config.toml
n_layer = 14
d_model = 224
n_head = 7
n_kv_head = 7
head_dim = 32
d_mlp = 896
vocab_size = 8192
activation = "gelu"
norm = "layernorm"
norm_place = "pre"
norm_eps = 1e-05
positions = "rope"
rope_base = 10000.0
rope_fraction = 0.25
qk_norm = true
attn_scale = 0.177
bias = "all"
tie_embeddings = true
parallel_block = true
init = "normal"
init_std_qkv = 0.0428
init_std_o = 0.0428
init_std_up = 0.0428
init_std_down = 0.0
optimizer = "muon_variant"
lr = 0.014
beta1 = 0.95
weight_decay = 0.01
lr_head = 0.00462
warmup_steps = 0
schedule = "wsd"
decay_fraction = 0.801
decay_shape = "linear"
final_lr_fraction = 0.05
batch_tokens = [32768, 65536, 98304]
seq_len = 256
doc_mask = true
train_tokens = 309600000
steps = 5215
dataset = "wikipedia_en"
MLP neurons of a small language model. Each row is named by its layer, matrix (up: input weights) and neuron, and shows model dimensions 64-159. Each number is 500 + 25 x the weight over its row's rms, rounded and kept within 0 to 999. Numbers have three digits each.
A block is one neuron, or neurons of one layer that tend to fire together. After each block is what it responds to, as a language model described it from the Wikipedia text at the highest values.

L5.up124:486522575477508492504527523484503513468512568493523494492483490537513505476476481518505499497511477477496491508516546529497480520512504495493509473511457419519507497501520529501466504475445499451485534480475494445546481508475518509518530527474470497552475501497506476567453483508522455516
Responds to: Wikipedia table cells. Cells in pipe-delimited Wikipedia tables, such as headers like OT and GF, empty cells and scores, plus scattered mid-word fragments like the w in re-wrote.

L8.up88:530501477511487471493526468550470481454518513474541477472486537499488565501523505501487557546538533457513471485501469507468476532523489485455500523516506487514487534496465509500508511506476456495501513502478507485481494513538526470500503519517499543491477475509506510526487498532448506490
L8.up242:496494514527519492486521502524528513510528513481537481430496494492487519460489530541476525519523509510508496521517480476516512486510484494520462496482537493487472483485484531517477485522507515519500490464467484516475489536500535488484533482507472514492535531458513534506479471545501529483
L8.up360:507478476522520513452483514549467509522503485490488464505507495488501525474508469540517485490497525504517485500535530458510521457541489534505459443544533550504476477530517529503492520511474525461522510464535481518467526517518519500510504477506508530503443502496446477502492473540530506524
L8.up719:517496542527471549484471490556470496533485551519463479506492507540457482465514515493492444499508488480505511545485456482526514508512462505518523459530502481483534527486475507475496479496501534467516476511505521514507520540507506518448510525481496518497502522478526491534439480461467499501
Responds to: Passive auxiliary "be" forms. Forms of "be" (was, be, were, being, been) used as auxiliaries just before a participle, mostly passives, plus adverbs in that slot, e.g. "could only be recognized", "were still carrying".

L9.up11:497493514462535496469483519553505507510466545495503512484491508503521501536558522488491509495514484532473484470500471470561451504493439469510494491515489516483468508495496536475509470493506530496535505517506443467458457504538518474493515523501543510488464468504512503508503508500530475517
L9.up66:485493476530505488508475521541514516462503466509517520504502458484530445465533522462510488528515533512456510475516532481536507493471497493501498515503472508476449453527494527476506452484465523511516494486497486454508505492492554514472550527486493546476474530493476507519487493503547504490
L9.up124:480513519496509511458556488529514518476459509492507551518447536536482499522543494504488498535541476518485504479476503477497475496470546474494494543502491509524524470514520521500499546499492462462489525511525498528537502503512513525503499527521486490501499510498497500524522490570515484487
L9.up270:509513523514537509485462493508471517481524499466505480477521542487511467600500519518513531486487491542499533500504530518521517498492462515498489484479532505511528525529536492468507517536476514512525468474537497518489573478483477453492505515459485489485491492496502474479471504497483457474
L9.up328:442490565495476503479478460506527480491471507476477545473485546489503517507481488488536502518497505507493524474477523494482510524505467516520483495533489516507479458485502522490495541503495516491490485480495473529503505479506500491532527495494472481500499530540488483499532472515519461477
L9.up365:499532476529483511499546442488453473529471556532504479492486508497524526497474484503495523523475470495518496500505505466510505510529510489520544506488522454517498499484514473499546501492524520541484479503484511505498492503494509485529491509519496525502468481523477514511488508542506454531
L9.up375:494499526481515495494503509480461484477490490471514510498488446498477511446507502528513504537496490499543499482481507492503499458507507515501439534518483505498474506488480477514503450527461538489523483513533513514519507489525482526483499528496485546506513500484469525507462491493548478530
L9.up403:491490537487543500469530495549481491529500441511573532493503479514523473508458507506488500489495488488524481480539495477541525533479488465508510514490496505508486494489492523521493556485501532476534463502481483496484471479487499466484506510476477476477494492552472512539461465494481503490
L9.up447:462479483471509470439512527549474483461531512472503501480477512521511446495494502487471521504534519495491515472531543487543468499485476488498517520523490501479508497515485472522564511433502541503523498473498476493500529486507471495500507554512463491494451536509538515513504447560490493506
L9.up454:505495471511534488512517505533506524466504498469482462486478502535534489516532498476509465533515477529519472486454526519525457492464496491514462486504502465529561505456492492519449484496510495494481504544516470496522466478498526483495512494508451522454486526466498488470475489480496525473
L9.up512:486475506528519505484514499540492501450516527490488469517473519518539489458532526481485498522494536439495459510485503542515496531465489500532530533479538483504500485518496498461499475456452483513501526513499505498471527516535492487483530517478488479505482529520493470510549474525483468484
L9.up642:522513544530487462494519479582511488521516508474508538521493508466484521527526499506473495489530527506503490564522538532515521474467512503489475505501490467473498477475508528521490495488495533522529501507480503520521505529506485515490430470500469502474438471474548467485514515519504449517
L9.up740:527483519530502503493512474488480486493537534510519542512479502509493474510479493511491557488548508470498485443494490486509483508509502471520494491484491479536462492492474474524505514472509509462446510526467507527517452518503506485531514539496524521578475521500532444500474531518495467472
L9.up746:466483483466505472494500508501485486490484530511547491550494494508492538456489517491511526492503497494488488467539499493490511496508488489489549490483456511492523512507498513520490491494520494526447498487488478498521521493526524500538463525517512481527455506514519451529475553516528517511
L9.up753:445530506520489486487520491548469526518523494501539490459470472543484495442535516494481534498519511502541517560497473481484512504460512495509513467519514491505482460501512527520438496485493492530481468449483517523497524494484484504492458548552445485523466490489504529496506479521501494511
L9.up851:497492521516524513469523502530463461485490542488480469525486480507523461547528518432498487489473486528530472505479505491532478566502523447513482507528526460493513487514486478497509492479473472523466531528492484457488501480483513473465510466549485517530446476493516498553514525487480499484
Responds to: Table cell start. Fires on the first token of a cell or segment, mostly blank spaces or pipes right after a | separator in wiki tables, and also opening words after headings.

L8.up141:511547494519496447498456494527457505459517480505489539450466473551505486467445522523517533510458493503499511476507476487476488489510457557508510507480541485463505495465482532552503468491512538473490505501507480504503521504495459557473533496509523552517504516506530492496480537508504462478
L8.up345:460465490542479468495504536498468474492530495483495522524536506519488501508533517510524524471514521483465493490462449450462452465521558480492514526519516494488509462505484483450488503459534537519456522539480486487483524549499533509510499487514543489507493472522463547475447495489490501494
L8.up587:533485535531514492492501517491493523455509520516484439491474509520478505494459508508501539497470506485555513510500515508451494487485471547520427494517459495515528494517460528451524516487540516501506519515473517491554480499489504488492541525565470523500482531506523495503479505509515489510
L8.up712:486467488492484464481534500533472491465521489499532513508510517511506491541492506532488505472503505551491537514461529502532482501522492507482504504438513497530511541495476490524499470466486490493525458489470476487518462502504512456492512519523452486499536506471490503494457510476506481530
Responds to: Table cells and word middles. Cells and headers in Wikipedia stat tables, such as 0 in football appearance rows and Votes or Peak headers; also mid-word pieces like th(ru), ang(ular), ub(erant).

L9.up77:550472497533536477530529469533503478544511489513499478460456547511513479478458502477513530473445495511515469490476471487518512533519496517520507476529500491507504486489501497531518511476558497514494468474497432522511484546490499491503465520485514516516480527441509504518516484557479476500
L9.up106:490508518517531485498521502474515501527516484484510523509483508474466545547480510474476486462494516574511530497489467466482453486462529544470523456519496487506561524518453501509481474469522477518493524503563465499516528540488487490513468514510499497514497496491497517475473510498500499494
L9.up122:518498484514492486501521478501508477465495495471482516488469505518514543491467515517540508507491499529489505489488507501497457441538535475481476464493499531491528466455481470528505507485472522465533510480483488475550496529496455500473504506525492532549527497477506482469469446537542493533
L9.up155:486547530475421540508514466574550483477514509490514465473457525469487488484523525525525492496485515503508513489499478480541515465490518558516498493487479533471467528498476512519508510546478465495482501498479505463496527487519496533480525508502503453490477523489505481495514539521541490540
L9.up347:495512534504523498506453501516476495484456471486513484502499475495453456539538488493529516478481511517501467506522481571519551515508505518498459486489477471478520514509516546532495487539514543523464546506488520497456511523450458535488510481527505511498520507509512534511485499537530493510
L9.up377:523483520531549537516485503495504459473459564559462456463499489494506521525490516455523518471526509521468495530488510442501510461511534529449503490544476513473532530528479480513482504490491517501467520463514506512514526464501499528577469520513483500491513518483532492521525495497511507524
L9.up385:465500555547539530498525464514489476484502488496499493522508515491498483548541503484531501501514490528499446474473498526524490515498484478500494481470507460509478480533519480510518515511510487527522484474514481466497470496534525484506498457490500536471518484492483530490511524536499512524
L9.up488:509532518488453517468509500495499526510516508569504512479529507525491492518489509466522493464499504589498507509467461531517473526503516503459502456536465503467485527546494518502494478483505500465457512488476483497514504540503464489562522516490492480509499537477514500509518489548538498497
L9.up562:486519493498533505520420476505509529463512539517488519458523508517514462485497497491504525554516464497498490519439475496487444467548495499493461523470467463539515497494449527540500499504471536512483517522488476472468479499491500459513503543475505475486497485482505484522513521456460497489
L9.up568:488429507535450517466434520513539486519511520509492466490505516484499479474505533495507543507503509507498463482474540524506453472502509485515498492497484487506528497516471469527506495476508514472482509505478574452501494510510462496480528536496507494525500486512480509517501456516523506508
L9.up625:484489545502540544492533522513540486471476515507513533470534507445488484512472531537525501509521494496507480487505525495511517497448524532474492528439468521476471473488518538494528486495512509489508460477473505490488492497489539542432538507498505477485507554480512502495467504514526496482
L9.up648:508514498541438483467498532519499465485499481519504523510460458495479515480476456502514514483476502503462482500479555507492545525570510540507501461462487469514505516502495542476522515497530486517509523458522501515510479477539536506533489507524526461459509499485491535513484488524559493496
L9.up688:484525525501483545472481511493515515482481500497464494488521484539504493469526527466502534514483511537523491537479507491464475492528528506468494491554457487523511506489504517522472539474494567514506483460444520474463502535494456473516507488523502498486496535534492503541485487518465509518
L9.up725:541480499507525548480497532563494481473473494515437541534533501493502467499483474508507492522475521480484463503465486485491460469500495490500504483473472486500511548491490485469469473497483509495468531492531458504532521562489486533522534506486465476483462498493545527476472482550522481530
L9.up864:494518500490492513535465492511535474517463501502470525477525473521470570499515523517475499464432498519545449510472500523465518492497472512448456499511457470531506484480514523473524505525514517509463556495512514514533491505488512453539503544487514481502501537509500507554500540552517464481
L9.up891:518478521473481498513477509512526483525510473505482519486476489483473468499469526505496513450526513479520518504483535519507513469444523541430503526484538533500479557496525497483495480502519495443477511482478475445528514522534520507518463443530517488528508528480497505475487494544473515498
Responds to: Article "an" and word starts. Mostly the article "an" mid-sentence before a vowel-initial word (an unsuccessful, an homage), plus short word-start pieces like c in "declares", "cries", "except".

L8.up44:505509510473507514446503545542503465497488543489471472468549517485509500531511479521539506515530470454472490481499505478517543530514496552488472485504495550451487535494494489525436468534532495528466500494517461527481511493476461514568496479502503497525511488506477497476490511479516487515
L8.up119:472461439529493510471509526488516506505478507506466524455474488501500503471483526505531512552502496492503542502478500523513505469475488439491525537514477475523464505476510532513503484501496451485459457490503466495475485460508489480495523469507535453522514500522481501550495533483551541464
L8.up181:501529454453484499497497494526506511474517502493473475490483510456498490520491439532533491526506472448482540508532505469518540532529513545481516477539477544494509541532491543532494495509469480485506520506475465497491482483496480497489531520488476456500507530459468526519499515460502494518
L8.up358:526483521512456494496494496521492465517504496538510479538522488484515486537498476487497521489503481464494562485510503468496528471515489524540494474500504479489543508486515593510481548513449476490530472549555509495456488501497482501488487486527519487528507507535483430528518513435480532490
Responds to: Date position before year. The token just before a year in full dates: month names after a day number or "in" (18 January, in August), or the comma in "June 11, 1975".

L9.up26:488492545489482519492493470508484475459500492480431518475536541500525543479499504512512533508491523477492498522502496496520528523522515482523492510498537475493505488509445525487481529548488509527545472505517485485491511517502467565494511502511495492550471498517480540515485421531505488521
L9.up41:492495504519488518491426487526487539483495533486510477503489460518525535527506540485462493524501499484492517485538509482479485522510511515493507492507534486489467516498517496449443511460487544507485490516489505516492500534479605521451491503506480529495463502524480463514490519497563533476
L9.up58:498489502475483524478479493509506459499447548482543489513471476443490506499457513554521482518514550455529480492517529440518509479507507509450495467539497511504466464515466484483509503475488495538488487498526503529508486499502502473475510467479517505489529522516477463502487526447514504504
L9.up90:479503557500505507530494481549522463456508520523481496480471474536451473530521518486495492487529593502519485452489522507521506492503523498478510525491467470483488516505462537478483528465477497493485519546471501516468522462496491485489487476499486468548498529498536527524536514471536500500
L9.up97:483453499453482509487489455497514512528471496520460523484510463527514515498473540521506484529513498478444493517506512448487486507498510496468487482455508500522513476490476555498484478494486471516519503475497487495489471557495515517507508478465517527453514474517515491482464489475475534544
L9.up158:516496514508515485498505487508476492493498512551498514548525553477502509463505540503537517491524537479467502473513481474518524535509492494505503522551498494516496508491447482503499497502507489480518488507480489553474496500478516489472489529507519480517507546498516501515504490487544524496
L9.up159:527489474526502542526522527498486502515439478525473503476504521558495506517508487485529503533534493498507474517521519500484537474502476516484504488498508560494471486490488505464503474538501525488503472515505493459484514510515515499493487522496495538509506460476511465475481468482504498482
L9.up250:471510503472493509479444496481480536465490504504474527507482525476470495499507507475543507482481544529532542480471499536551494502544510467492536458567481476528521494476467493484480482510486493480521496470480494515501516552543504476539489519498480476483495540506501561513483503482487472502
L9.up302:517523465514510485498511460504456510502511525524545474493486470462525480534543521531488526564523499520462542525471468490475527518516487511503488496511514483464514490511507468483444482531535510524493507452529493504507501530477511482470507486472494515525438540476526498493457499532478483482
L9.up318:500475506504493472466484472496475470475495509485526507483483488493440522461523536487567493545503534505515503554510509501468488487491498501462536477533429534502488502528441484485495496508490507480530534542467521490513484497524532485437528458449520493516487497526510539503538523447504510514
L9.up336:515557453465531455492488435513468473495455491522508478489482517503477471483526565539502527538518512531536514535513451496476513532470523460475496487443508454507469482485522529493472512481460493501515488468517519470465492540518477492455492486502502504486472524496479523493530565523502455512
L9.up384:475501504477511472501491531477490507512528499487516526432542512498465525508537510467533498510478550541562471516528537505534453505521563538468476555505525550519492479512486489529444459502490492495516477511537510485494510501492485488473467488541487511517491460523511466516475511496485509508
L9.up466:500521543478457488535532444492436483470495555511508488451466523488512555465518489478515506528486484455484483530487450505479498466481456526481524471502480499462532544510496496542496498507520456496556442502522462467521502498498513478483509483539476503517486510473501472494515550483550473531
L9.up483:511498492517511477479511477497506514507500536492554502456528527539510521462552497517531468527534505502487434483454507469523497522495506495492512499539502453560492493504513520477521551482500497488513508487504528476493467505507499497455492528512522516510470498521439509503511497470511521505
L9.up604:524537509475512469493522529502493497482505523503478474526466532522500536500458460486524528506527497500516478491495511461524470544491527522515497473512512513494461492508470531511488535473500466489501504526449457545505523447487497484537521499518494509422463490510527511515536511498483509506
L9.up822:480557486507481535491482495519538498512465540487489493526501527495497517495520519495541493470471516505477493535513474485549541541532497512508469469536497496521479476481508516524489507495456507489548502504475472482506520520502477488493491451503479474491450501487484515496511491504469518520
Responds to: Copula after subject. Forms of be (is, was, are, be, were) and other main verbs right after a descriptive subject noun phrase, as in "The church is built", "The resolution consists".

L9.up82:494488464485487516510489515500530493520498509517522489511453519521473467505497452507485520510516471500546482542523523485516468472526509507504526491478511519494498468528484495555493446493519523485504494473513509535482458477487504550534515533478508434513443509539483466519535540523499449483
L9.up121:501547505498500491546521468539464488543494510514477478490453489489494453507522464534452514493533507495445545507472489493508521547510481479525505519539530529529495566524519529471512473543479511509492530507503469502500487490527520519534501487557435483521508493467511470526516510501512498519
L9.up353:499484510504512486458502539467470502510492464504467480496451539495526502495430480538523496522494543501512473479466495486478493499510506488509503475477479524509528570443477549490461539490487489532512523477514493524504479489482473492475536506535532499491468502494479501511530446480535502549
L9.up500:549532516478488500501539471525487536461526508554545490473465513501514474516465460524507447503532465501503512507498494472495514509500493507472494499506432498474531496485492517513521507473542439482471462510508531501512498508528525464515501492480509487519465487464523488461535489504482507511
L9.up506:541492479505483507509506489509539506498464491496524470471515490485432484500492503528478527472496546506515463522552462494523471487494513457499493505470473464478475529468481467482493537512508511479524496503513517529491552476520476493520505514501486509488465519526489510492489448520539498518
L9.up550:542487507493498512495479486515475507488455508560472476494492497499497465488525492498491505474507475522469527524474514532536488537495532436484533504495503485452482500499480470466503532462445515455514496511490471503514516483541519479436539512498462514496461487487454511521503520504498517499
L9.up551:479505488512509538518530476452546474512508399502516484499462489472478520462501477529461457487523484554508486494474479486549476505520528501487471518490509500495546505519496459466499488494499482512476522526518525487482504515535497535508499503498515513504500503534474462535476527512509507522
L9.up555:553436530465488477474499503450462488516510536499458474507533501482536497515528486471440545483529536508493490491475464495519491510528468497493538490522455522536515507522472494461516491469486472475522496560504509473492510506517525505465492466477529509504500502453576504559492480482482499498
L9.up574:520534511461519500457509480530497485533452442519498451471483531491486488481478465505537480513499544526492485469501470516492547507549484526503524467492475498475444494516475501492469552500460478492525496475491536504519546512469467500539518505482492539498504501517428483531545500490501506547
L9.up616:482523506476511518461522487492485488484498535527522444498484523495532462508483501488506517467487458432501469515525543475521515468481508464508464543515456495453454509516526485526508502500565530482483518484510497528496472495478491522476507497483464497516518490474477477467493527518537500498
L9.up657:531499514460496522520507491526446519481472458552504513538496519516423489524463502536496488478528510510501478494478498500508508503493486506478485526493503499506522439521497541556508501488561522485483520542456509481523466475455480493529533463482512520508512507521510490532494499530489503500
L9.up687:466482539458502467452510528473536551453499473468484498463508499533452487515495453471505493478542539510500520461483510484526541524470481524485492496503494489481503507523496482478535507530518453504520472488512486522510529476533477522533490519460450514511457531505480483474490527481505503524
L9.up723:508486481535484483500514525525495445478451507531513529505501446513465487503506450490417505495479559508493520506532537513521473460516518541507497506481480531492456510499486500465483506516510494521540467494439504494463463509479519476520457513527538507503472536497544508516480459489502487482
L9.up806:482522490474599486471471485497473491508519500497536504490519538522531475533487465474499509514512513489527506517485486506485515558522487521435522480513510477472446522473497516466482496465488509519488505489468530505509473474510499509487493503483527497511476521463551508512507464519487503528
L9.up887:549475489464526490506482469525459500458481496523495470490466497528476487518528490481463461507499512489468484540496535471486492488479553491453507546502474484455484530500486518462510488498485489479485504496490550511481470492513504505488529516482490528552517524530496500518514477521508531516
L9.up889:489514495459472540496539501512490470460487524505510452496498466502518500504513429527489473495522509507506523526524460494471460525489531499498478483506498479499481508512510499503475520476507457461487504496479471474455483508483514532451498501503527514505510509523530503539479491503518509523
Responds to: Before an upcoming number. Prepositions, approximators and separators right before a number or quantity, e.g. "age of", "at about", "capacity of", "from 1925 to", "Number:".

L5.up287:516464552500480505473507474478477526519493528529461493483496475473499490538476520530449525497485503543503499491510547439510468497502502529453542477547510507466464495529507521483515484464500493491521573479524474492521515504488490492481497462508548476511459547524509534532486541489531520524
Responds to: Article "an" and word-internal pieces. Mostly the article "an" before a noun (an unbeatable, an additional), plus short mid-word pieces like lan, at, an, row (clan, platform, granary, overcrowding).

L5.up546:491445512457466489534504452479473486474536498510517462497540508519485493505501492523512500491551510533513485502500470436496515559539517528505497536486491441490542501520540487477489468513518489484482517514543544511499513479539517509535518497514519467513489469500496475540474489502533508528
Responds to: Phrase-opening verbs and prepositions. Verbs and prepositions that open a new phrase right before its object, often after a comma or subject, e.g. impose, had, in, from.

L8.up705:513467485550508528466513489509543466483459525478460492460454461521480541496509522495488478479459535547516515526486498492520473469491477506490483476502485476489491476536461487530537478502556556482479517508556462479503496488495503571471521471513512482473496521475518511521480487517523473516
L8.up733:490464517509511523524467520559486522524509533473479521508525474467524450532492502495521498518481455478438462507533460464508499458514562493476470493496485472533520492477486483496473517518535550520536484486538453494511475504506487500481539492500496512498474421487528495512522483497524468503
L8.up763:513482521484508515482501462478451478519463496587439481464531510497505501536500535503457523464479540495473500506509500490531544504503501500460457442514526494502522498560492499514461529524534548477484519486475475529526530532470476513507478489486502459501521480490554488491501521542521471526
L8.up794:498484514499500510469490495536521479452493522506529472448491481473508468491449509454509524529481537515508507539472472482533449510492531533461505545496485528466555494534473497522500504464502501518501503460516465510542505485494513521499480469526482484482493520507521478487488473477469538504
Responds to: Indefinite article "an". Mostly the article "an" (and capital An) mid-sentence in Wikipedia prose, e.g. "at an elevation", "is an experimental", "An other"; also scattered word-internal pieces such as -us-, -or-, -ct-.